config.yaml
norm: "rmsnorm"
norm_place: "pre"
bias: "none"
tie_word_embeddings: false
learning_rate: 0.000528
beta2: 0.95
lr_head: 0.00694
decay_shape: "cos"
MLP neurons of a small language model. Each row is named by its layer, matrix (down: output weights) and neuron, and shows model dimensions 426-489. Each number is 50 + 10 x the weight over its row's rms, rounded and kept within 0 to 99. A neuron's up and down rows have the sign that makes its largest values positive.
A block is one neuron, or neurons of one layer that tend to fire together. After each block is what it responds to, as a language model described it from the Wikipedia text at the highest values.

L7.down65:51 42 52 46 49 43 48 36 67 53 51 39 69 47 41 45 46 35 41 56 52 47 61 56 55 57 46 31 32 27 39 64 37 56 51 43 42 71 56 53 58 55 70 59 38 57 49 40 35 64 49 62 46 41 36 64 61 58 58 41 71 49 56 56
L7.down199:48 53 44 42 49 41 55 61 54 42 60 22 31 57 34 58 45 43 34 57 41 46 68 54 47 69 63 24 48 44 81 59 42 44 61 50 52 55 56 52 36 38 30 57 57 48 48 42 30 67 44 54 63 47 50 57 44 54 42 50 37 46 47 72
L7.down319:61 44 57 39 58 66 52 35 38 42 60 59 51 60 37 46 39 54 61 59 46 37 59 78 69 45 35 59 51 51 64 48 52 59 54 50 38 40 44 47 45 41 61 51 48 46 49 50 71 51 52 44 39 52 69 65 46 49 56 61 59 55 57 63
L7.down515:47 50 38 41 63 49 51 34 58 57 52 76 45 56 52 48 47 69 53 50 45 60 37 44 43 66 43 50 47 51 43 70 55 52 52 56 36 43 41 53 52 43 45 55 55 41 49 37 52 49 48 55 48 46 43 53 37 47 62 49 50 44 40 44
L7.down957:48 50 41 41 51 69 37 65 57 52 38 43 67 42 47 65 29 73 44 50 42 55 42 51 35 57 43 39 61 55 53 53 44 36 51 48 54 54 68 58 65 47 48 66 35 57 69 58 62 44 42 59 45 51 64 74 45 43 58 52 69 50 41 53
L7.down1013:45 41 52 49 47 42 41 48 73 65 43 42 46 54 62 52 43 49 41 43 46 49 39 42 48 51 66 50 56 59 68 40 51 60 54 42 37 53 52 51 44 55 42 53 48 37 52 58 49 40 30 64 51 42 34 43 60 49 71 45 50 48 35 67
L7.down1347:58 51 72 68 52 51 62 49 59 54 60 59 36 36 49 55 52 57 64 47 48 42 58 38 38 50 61 66 42 56 42 52 48 26 62 49 41 59 49 63 46 57 61 59 53 48 47 50 46 52 46 51 52 57 63 60 39 59 63 40 55 41 55 67
L7.down1482:35 59 49 62 44 60 41 56 45 39 49 47 58 54 65 53 58 52 48 30 66 45 45 47 32 49 36 48 47 36 43 52 37 48 60 57 47 52 46 54 58 61 50 64 69 71 28 47 54 77 46 73 58 54 60 55 62 49 50 39 60 45 44 67
Responds to: Preposition inside proper names. Linking words inside multi-word proper names, mostly of, for, or de after a head noun: Battle of, Centre for, Plaza de.

L7.down277:46 62 63 56 66 31 45 30 49 51 43 62 49 44 63 59 45 58 29 50 49 41 44 18 62 43 43 50 57 54 66 34 39 46 46 59 49 49 51 46 62 42 58 37 47 56 61 51 52 76 42 37 50 48 38 37 60 40 54 69 52 55 46 65
L7.down320:31 46 41 38 45 34 51 38 42 47 25 63 60 31 38 55 49 55 42 48 47 45 37 41 55 59 34 53 51 40 35 56 32 74 36 54 63 52 50 48 61 45 39 64 40 62 49 47 47 41 70 38 43 59 24 51 44 45 53 59 53 50 42 45
L7.down796:49 55 54 55 51 43 38 59 57 49 40 54 54 40 39 39 44 47 52 41 54 42 44 52 60 39 64 70 55 51 67 47 49 47 31 30 29 37 58 65 59 44 31 43 54 53 35 55 51 64 61 51 42 54 49 50 31 31 55 63 46 45 36 52
L7.down825:43 44 41 39 38 40 55 62 54 42 51 55 56 53 52 43 49 55 37 58 29 45 43 34 51 63 38 70 46 35 38 48 48 58 48 53 59 55 54 57 68 50 54 62 51 54 52 35 57 66 44 58 43 33 47 44 51 75 33 36 33 43 55 54
L7.down909:52 60 55 54 46 50 50 20 50 39 68 50 50 59 45 43 61 61 41 55 33 58 65 48 70 49 39 63 39 53 45 62 44 55 56 52 38 56 54 50 54 52 49 38 51 64 43 39 41 60 50 65 61 46 60 54 59 42 38 42 52 45 48 63
L7.down1090:59 54 66 54 42 45 61 48 27 61 35 36 60 37 43 31 58 45 44 49 40 44 56 51 46 46 54 67 52 53 42 58 49 56 30 45 51 49 54 33 42 56 39 68 54 47 41 50 46 61 56 36 40 47 34 42 48 50 43 56 49 45 49 62
L7.down1613:54 42 42 57 68 53 39 47 48 41 44 49 28 74 43 53 58 39 36 49 60 36 42 57 53 52 44 25 61 53 56 53 37 50 57 47 61 59 48 55 31 41 52 35 63 60 57 58 47 60 71 63 56 53 29 47 57 52 41 51 51 47 49 74
L7.down1628:52 33 59 33 62 58 70 54 63 64 53 50 71 57 26 68 57 38 59 40 61 59 63 45 62 49 46 46 46 60 32 49 53 46 67 64 47 73 68 54 36 51 55 47 42 59 57 41 61 57 43 59 67 40 67 50 62 53 55 63 32 53 54 64
Responds to: Post-header newlines; noun-linking that/of. Fires on the newline right after wiki section headings (==Cast==, ===Club===) and on "that"/"of" after nouns, as in "the only thing that" or "most of".

L9.down1179:51 47 56 56 47 49 56 57 54 48 54 38 63 49 39 56 55 43 50 65 60 58 53 38 58 53 40 43 50 43 47 42 49 43 50 50 28 55 48 37 47 42 50 55 39 57 39 50 51 52 55 56 53 52 46 40 60 57 52 52 59 44 64 54
Responds to: Line break after section ends. Newline tokens ending a Wikipedia section heading (=== Stage 2 ===, ==Final==), a paragraph's final sentence, or a table row.

L9.down398:50 45 62 56 69 50 54 52 56 44 39 54 49 45 28 37 61 34 61 46 52 34 63 61 65 46 50 60 64 59 53 56 30 40 52 46 52 39 47 55 62 58 39 70 44 41 64 52 79 52 50 27 56 54 49 39 44 65 41 51 66 68 41 51
Responds to: Word-start in foreign titles. First pieces of a split word inside non-English titles or phrases (German, French, Danish, Croatian), e.g. lie, fem, poss, nast; also English verbs and particles after a subject or auxiliary, e.g. to, get, spread.

L7.down340:49 24 55 65 52 49 32 55 62 57 62 40 54 62 61 57 57 52 47 45 56 48 67 53 50 51 61 54 42 53 54 52 65 50 42 43 48 49 42 50 49 66 48 57 60 36 52 52 31 59 50 50 41 41 48 52 55 41 55 44 52 57 52 53
L7.down713:43 49 47 34 36 59 64 57 25 39 61 59 47 32 58 57 62 62 56 47 42 66 47 62 56 61 51 51 48 42 58 45 55 62 38 43 45 45 45 61 56 60 58 52 49 48 82 59 51 51 41 45 62 60 61 48 46 61 53 65 41 67 39 36
L7.down778:41 41 52 61 41 57 49 52 47 39 40 51 63 43 35 59 54 50 49 39 38 74 49 57 65 66 61 50 53 62 52 33 54 54 52 46 44 69 38 46 43 47 66 51 47 50 73 38 62 56 50 61 59 54 61 49 37 63 45 55 44 52 70 53
L7.down864:48 36 42 50 36 49 65 50 44 49 37 58 51 61 50 31 26 63 54 38 37 32 69 48 58 44 65 53 47 48 60 51 35 54 46 53 44 34 43 62 56 44 44 57 58 19 45 62 43 42 46 42 48 61 38 41 52 71 45 50 49 40 45 49
L7.down1126:52 64 45 58 63 60 51 42 51 66 44 56 69 53 31 49 51 55 57 50 41 51 35 59 47 60 54 43 63 60 53 39 44 57 54 57 46 44 52 60 54 43 47 42 43 58 43 51 51 40 43 51 60 45 59 67 38 49 61 49 19 38 48 52
L7.down1143:46 53 32 61 42 46 57 40 53 48 70 62 38 47 52 50 47 52 53 53 53 47 52 44 60 64 49 38 60 50 44 50 49 36 52 48 63 47 56 47 36 50 35 57 60 50 41 55 43 57 49 39 59 72 58 50 40 48 65 54 24 62 48 42
L7.down1317:69 53 53 44 41 51 39 57 54 39 33 69 60 47 57 53 50 46 62 49 36 39 45 56 54 58 50 37 38 46 54 54 60 47 49 67 57 57 53 58 49 45 43 70 55 56 68 46 60 40 46 31 42 57 72 50 43 44 52 64 50 55 44 49
L7.down1463:47 62 57 50 43 65 35 47 46 49 53 46 55 47 44 51 51 46 61 41 64 61 71 75 57 38 60 48 38 41 57 57 47 53 50 67 42 59 53 57 54 46 44 64 75 53 56 77 57 51 33 36 41 59 50 41 43 41 42 40 41 60 62 53
Responds to: Prepositions in event narratives. Prepositions opening place or time phrases (at, on, from, between), strongest in battle, attack and military accounts, e.g. "renewed the advance at", "On 14 January".

L9.down299:69 50 39 50 55 69 46 51 44 28 48 47 43 37 55 40 44 73 53 56 46 57 28 39 50 30 43 52 41 47 46 49 42 65 48 53 53 33 60 48 34 29 50 40 51 67 46 50 30 64 60 63 52 37 53 51 58 21 59 66 50 47 55 38
Responds to: Clause-opening prepositions. Prepositions such as in, on, at, during that open a new clause or sentence, often after "and" or a sentence break, introducing a date or setting, e.g. "and in 1872", "On 9 May 2016".

L9.down1607:50 49 55 48 42 26 35 42 56 60 42 41 63 37 49 37 39 41 59 53 44 45 33 59 62 51 36 57 33 49 33 45 56 37 74 60 66 41 45 56 53 33 61 45 39 52 59 51 47 50 59 67 59 69 44 53 60 50 40 43 42 54 77 41
Responds to: Line and row endings. Fires on the closing pipe of a table row in results and stats tables, and on the line break after a paragraph's final sentence.

L2.down22:36 38 55 51 35 68 41 43 64 30 79 51 40 48 64 56 52 32 49 47 50 53 59 74 56 59 63 50 47 55 64 44 34 42 52 60 54 49 41 47 63 59 46 27 43 50 51 58 46 51 46 37 54 53 58 36 61 73 48 81 31 37 48 56
L2.down36:61 44 54 64 65 55 49 43 43 42 64 41 61 44 67 65 36 51 50 48 52 56 63 57 70 47 62 45 55 51 66 52 48 31 73 53 47 31 56 51 60 48 45 36 64 50 66 56 57 45 30 38 69 41 31 46 50 56 48 66 56 39 53 64
L2.down104:47 68 56 33 68 51 57 42 53 41 59 52 48 40 39 52 53 42 56 43 53 46 66 56 52 52 45 57 53 54 45 51 45 48 53 52 59 43 70 55 44 55 50 60 39 50 76 42 43 53 57 58 58 32 49 58 66 46 53 46 50 51 46 46
L2.down311:47 83 61 55 52 33 59 28 42 57 47 31 49 56 47 32 54 33 65 60 55 51 53 50 56 48 42 58 42 52 32 45 47 49 44 60 66 52 58 36 60 69 45 58 55 66 78 55 35 40 44 54 59 40 48 62 64 60 37 46 57 63 40 47
L2.down374:52 53 48 41 45 41 45 56 46 52 44 58 30 44 41 40 57 38 38 53 40 45 57 45 56 61 45 51 44 59 55 42 33 47 56 59 39 42 63 40 44 49 60 31 52 63 59 56 51 54 45 60 49 70 40 59 58 65 55 53 53 44 47 42
L2.down1028:48 46 47 45 53 42 49 43 46 60 55 45 62 61 43 49 48 60 46 47 34 44 64 44 50 43 53 52 40 58 62 60 44 53 49 26 59 44 49 61 56 53 56 60 41 52 48 44 63 55 51 65 51 57 41 53 51 57 49 42 27 60 48 37
L2.down1188:48 57 52 40 46 49 57 48 45 46 38 56 45 43 49 46 59 55 49 40 54 39 34 63 66 49 50 49 47 41 48 48 60 49 60 58 35 43 45 56 47 56 68 54 62 67 55 43 48 61 72 61 58 35 51 46 61 35 35 42 50 51 59 63
L2.down1271:54 67 45 44 57 37 24 56 31 66 58 59 65 56 58 45 55 47 73 42 32 57 36 43 54 43 36 63 48 53 51 39 41 32 67 52 37 47 41 42 46 37 48 49 47 69 56 49 61 52 52 57 40 42 56 45 45 50 38 58 49 62 55 44
Responds to: Multiword name pieces. Pieces of multi-part names and compounds: league terms (La Liga, Liga IV, Division 3), Spanish/Portuguese name parts (Las, San Diego, Albavisión), and hyphenated prefixes (anti-, self-, high-).

L7.down487:58 56 47 54 47 48 32 33 46 47 56 69 51 35 71 43 49 50 49 49 53 56 47 43 72 49 38 52 46 39 39 37 56 42 62 61 49 35 55 56 61 25 36 45 46 52 40 42 60 39 57 59 57 51 45 56 70 34 47 52 65 59 58 44
L7.down498:46 54 63 57 30 55 54 49 60 33 46 62 45 49 63 54 53 55 44 53 53 35 57 49 60 49 35 46 52 63 34 51 37 49 60 61 49 63 55 65 67 36 49 51 54 73 52 37 57 42 60 49 44 58 60 57 64 41 57 39 52 57 53 55
L7.down615:57 70 43 43 63 53 56 47 46 36 52 55 67 40 51 54 46 70 46 64 60 31 44 61 44 32 49 58 47 46 48 42 55 35 54 56 52 43 55 48 52 35 48 58 48 56 40 49 69 60 54 54 57 48 55 60 54 23 43 54 49 64 75 45
L7.down665:49 56 52 26 56 59 60 44 58 56 62 52 51 43 59 37 59 71 58 56 60 50 52 47 67 33 46 43 56 40 50 51 51 50 47 44 64 51 45 46 60 27 41 50 56 65 38 48 53 38 54 28 50 63 41 74 48 43 59 44 50 54 75 41
L7.down1066:48 53 30 40 43 46 52 54 46 39 29 60 46 39 40 53 49 60 52 47 32 65 69 52 63 49 64 54 38 45 63 51 54 65 55 71 53 47 53 48 46 36 52 58 59 51 61 32 46 44 45 57 50 47 60 55 56 52 55 56 50 54 51 56
L7.down1620:53 48 33 33 43 55 57 39 39 44 44 50 37 24 63 44 45 51 47 44 49 46 35 75 66 54 44 65 37 51 33 41 50 63 50 65 66 29 44 47 68 45 48 41 44 60 46 40 55 35 52 61 56 60 53 38 52 44 44 50 69 61 54 42
L7.down1663:55 73 40 34 55 59 53 41 48 42 49 46 63 42 46 60 51 48 38 55 63 55 54 68 72 38 39 56 37 42 53 50 48 50 48 68 45 32 54 42 57 41 49 32 65 50 41 64 57 49 54 51 47 43 42 55 36 53 44 40 60 72 61 61
L7.down1690:57 63 43 44 43 47 45 35 41 43 43 53 49 41 69 44 50 52 48 58 43 50 44 58 65 43 46 63 43 44 52 34 56 64 47 53 53 32 49 49 59 33 52 49 54 56 36 44 45 67 65 55 56 54 43 52 59 28 57 59 63 62 39 37
Responds to: End-of-row delimiters. The final pipe closing a table row before a line break, the line break ending a paragraph, and semicolons between list items.

L2.down46:43 44 46 48 54 63 49 42 51 46 14 47 51 52 54 44 49 61 53 54 50 43 47 41 55 55 51 39 43 48 55 50 57 57 52 38 47 48 50 42 54 55 49 57 38 39 38 53 56 33 54 50 47 56 53 53 49 47 45 56 48 49 37 42
L2.down296:50 44 61 60 47 55 60 45 32 56 41 34 49 50 62 49 46 41 34 42 41 50 55 60 51 47 46 59 48 68 57 41 24 35 55 42 59 27 56 52 45 42 45 55 65 43 43 58 43 62 50 48 40 59 51 56 42 37 63 37 43 58 45 26
L2.down419:46 56 49 48 54 62 49 48 48 49 12 59 59 54 47 46 55 62 48 53 57 36 43 45 49 55 51 47 42 52 47 50 53 52 47 47 42 49 51 44 49 50 54 47 44 42 49 55 55 44 52 44 51 55 50 51 54 46 51 53 36 55 44 47
L2.down621:39 61 45 48 61 43 46 41 36 60 24 57 63 48 58 44 57 57 42 40 56 44 65 45 44 51 41 49 44 40 43 51 42 54 52 51 47 64 41 35 56 59 54 46 53 36 45 60 48 56 55 49 48 39 43 55 61 51 48 55 39 54 63 51
L2.down851:69 51 49 51 47 43 54 55 38 37 31 46 32 56 52 50 58 40 50 47 54 44 79 61 38 61 48 60 48 52 44 60 49 60 73 40 63 48 43 43 44 49 40 59 43 50 55 47 38 61 50 52 68 53 48 45 61 52 53 57 62 62 51 67
L2.down1330:51 42 63 71 57 57 49 56 52 64 65 17 56 55 44 40 57 49 71 43 69 43 57 48 65 59 55 51 49 52 42 52 35 49 58 67 50 40 43 75 19 56 37 33 60 33 47 47 49 56 55 60 66 53 52 41 41 43 67 55 58 51 43 41
L2.down1334:60 41 54 71 38 62 58 45 42 54 45 21 38 50 45 40 43 42 42 55 53 50 71 59 63 40 43 49 45 51 41 51 39 40 46 52 56 47 66 61 32 43 42 50 67 52 35 53 47 63 60 83 61 49 40 50 51 58 54 45 46 55 51 39
L2.down1339:51 40 42 68 34 47 57 62 44 39 58 30 40 55 43 71 48 37 60 48 41 43 65 39 47 36 32 55 54 42 49 48 52 61 51 71 49 63 44 62 53 38 34 38 52 68 63 52 48 29 60 65 40 61 43 37 51 54 57 48 45 45 69 40
Responds to: Sentence and row endings. Fires on the token that closes a sentence, paragraph or table row, mostly the line break, and also on sentence-final words, as in structure. or country.

L2.down346:69 44 54 42 52 45 46 28 33 37 42 50 47 41 47 57 43 66 38 38 49 65 48 55 50 53 23 47 50 67 45 53 53 42 52 46 45 52 39 46 50 39 39 38 63 58 55 36 47 47 50 57 41 69 63 48 62 48 39 37 37 46 47 45
L2.down950:58 44 52 44 54 62 56 30 44 53 66 42 38 47 66 43 48 69 47 52 50 44 63 43 35 49 67 53 53 47 59 64 58 43 50 37 46 65 53 72 41 39 50 67 46 67 47 56 66 48 43 60 42 60 60 64 55 67 59 50 42 43 40 32
L2.down1183:51 61 45 42 55 59 34 44 32 68 59 67 58 62 54 40 33 54 33 61 61 33 49 45 31 49 35 50 55 58 55 54 54 27 35 46 43 67 61 66 58 44 52 63 55 46 40 73 48 51 42 37 51 54 59 47 66 46 46 42 33 51 52 40
L2.down1464:38 36 33 53 28 31 57 40 65 29 34 73 59 44 61 52 54 53 34 48 54 48 37 35 54 55 48 63 31 31 53 66 51 45 45 55 59 53 39 54 26 61 74 57 60 46 48 44 53 68 41 55 59 50 47 59 64 62 50 57 47 33 57 54
L2.down1510:19 46 46 50 66 33 69 43 60 51 39 62 47 22 52 56 51 42 46 44 39 51 46 38 70 59 47 56 43 39 62 60 66 59 52 60 51 52 51 39 44 28 43 56 55 40 35 64 47 38 37 65 44 45 47 54 61 38 51 51 50 48 36 48
L2.down1537:50 38 51 40 59 66 45 63 45 48 28 46 40 55 46 35 39 66 35 60 39 40 51 50 45 58 56 46 43 53 59 44 50 55 44 49 40 54 59 41 32 40 59 54 53 46 54 52 51 58 55 63 39 59 61 59 64 52 42 50 36 42 64 47
L2.down1648:39 56 44 55 46 52 53 50 71 50 39 42 41 46 57 66 49 64 41 48 58 58 52 54 61 66 54 51 57 43 47 47 40 40 37 63 50 54 42 33 51 43 62 38 60 25 58 53 53 51 55 42 73 47 62 53 57 61 65 49 45 60 39 75
L2.down1677:38 48 55 48 40 53 41 61 54 36 59 52 52 60 45 53 37 61 60 49 49 57 61 46 57 58 48 68 47 48 62 54 55 48 47 66 47 52 61 53 52 32 50 54 63 48 39 50 31 38 44 75 53 45 56 55 44 50 48 65 57 42 39 61
Responds to: Prepositions, headings, ordinals. Mostly the preposition at (at the end, served at the Battle), plus == section-heading markers and ordinals such as 3rd, Second.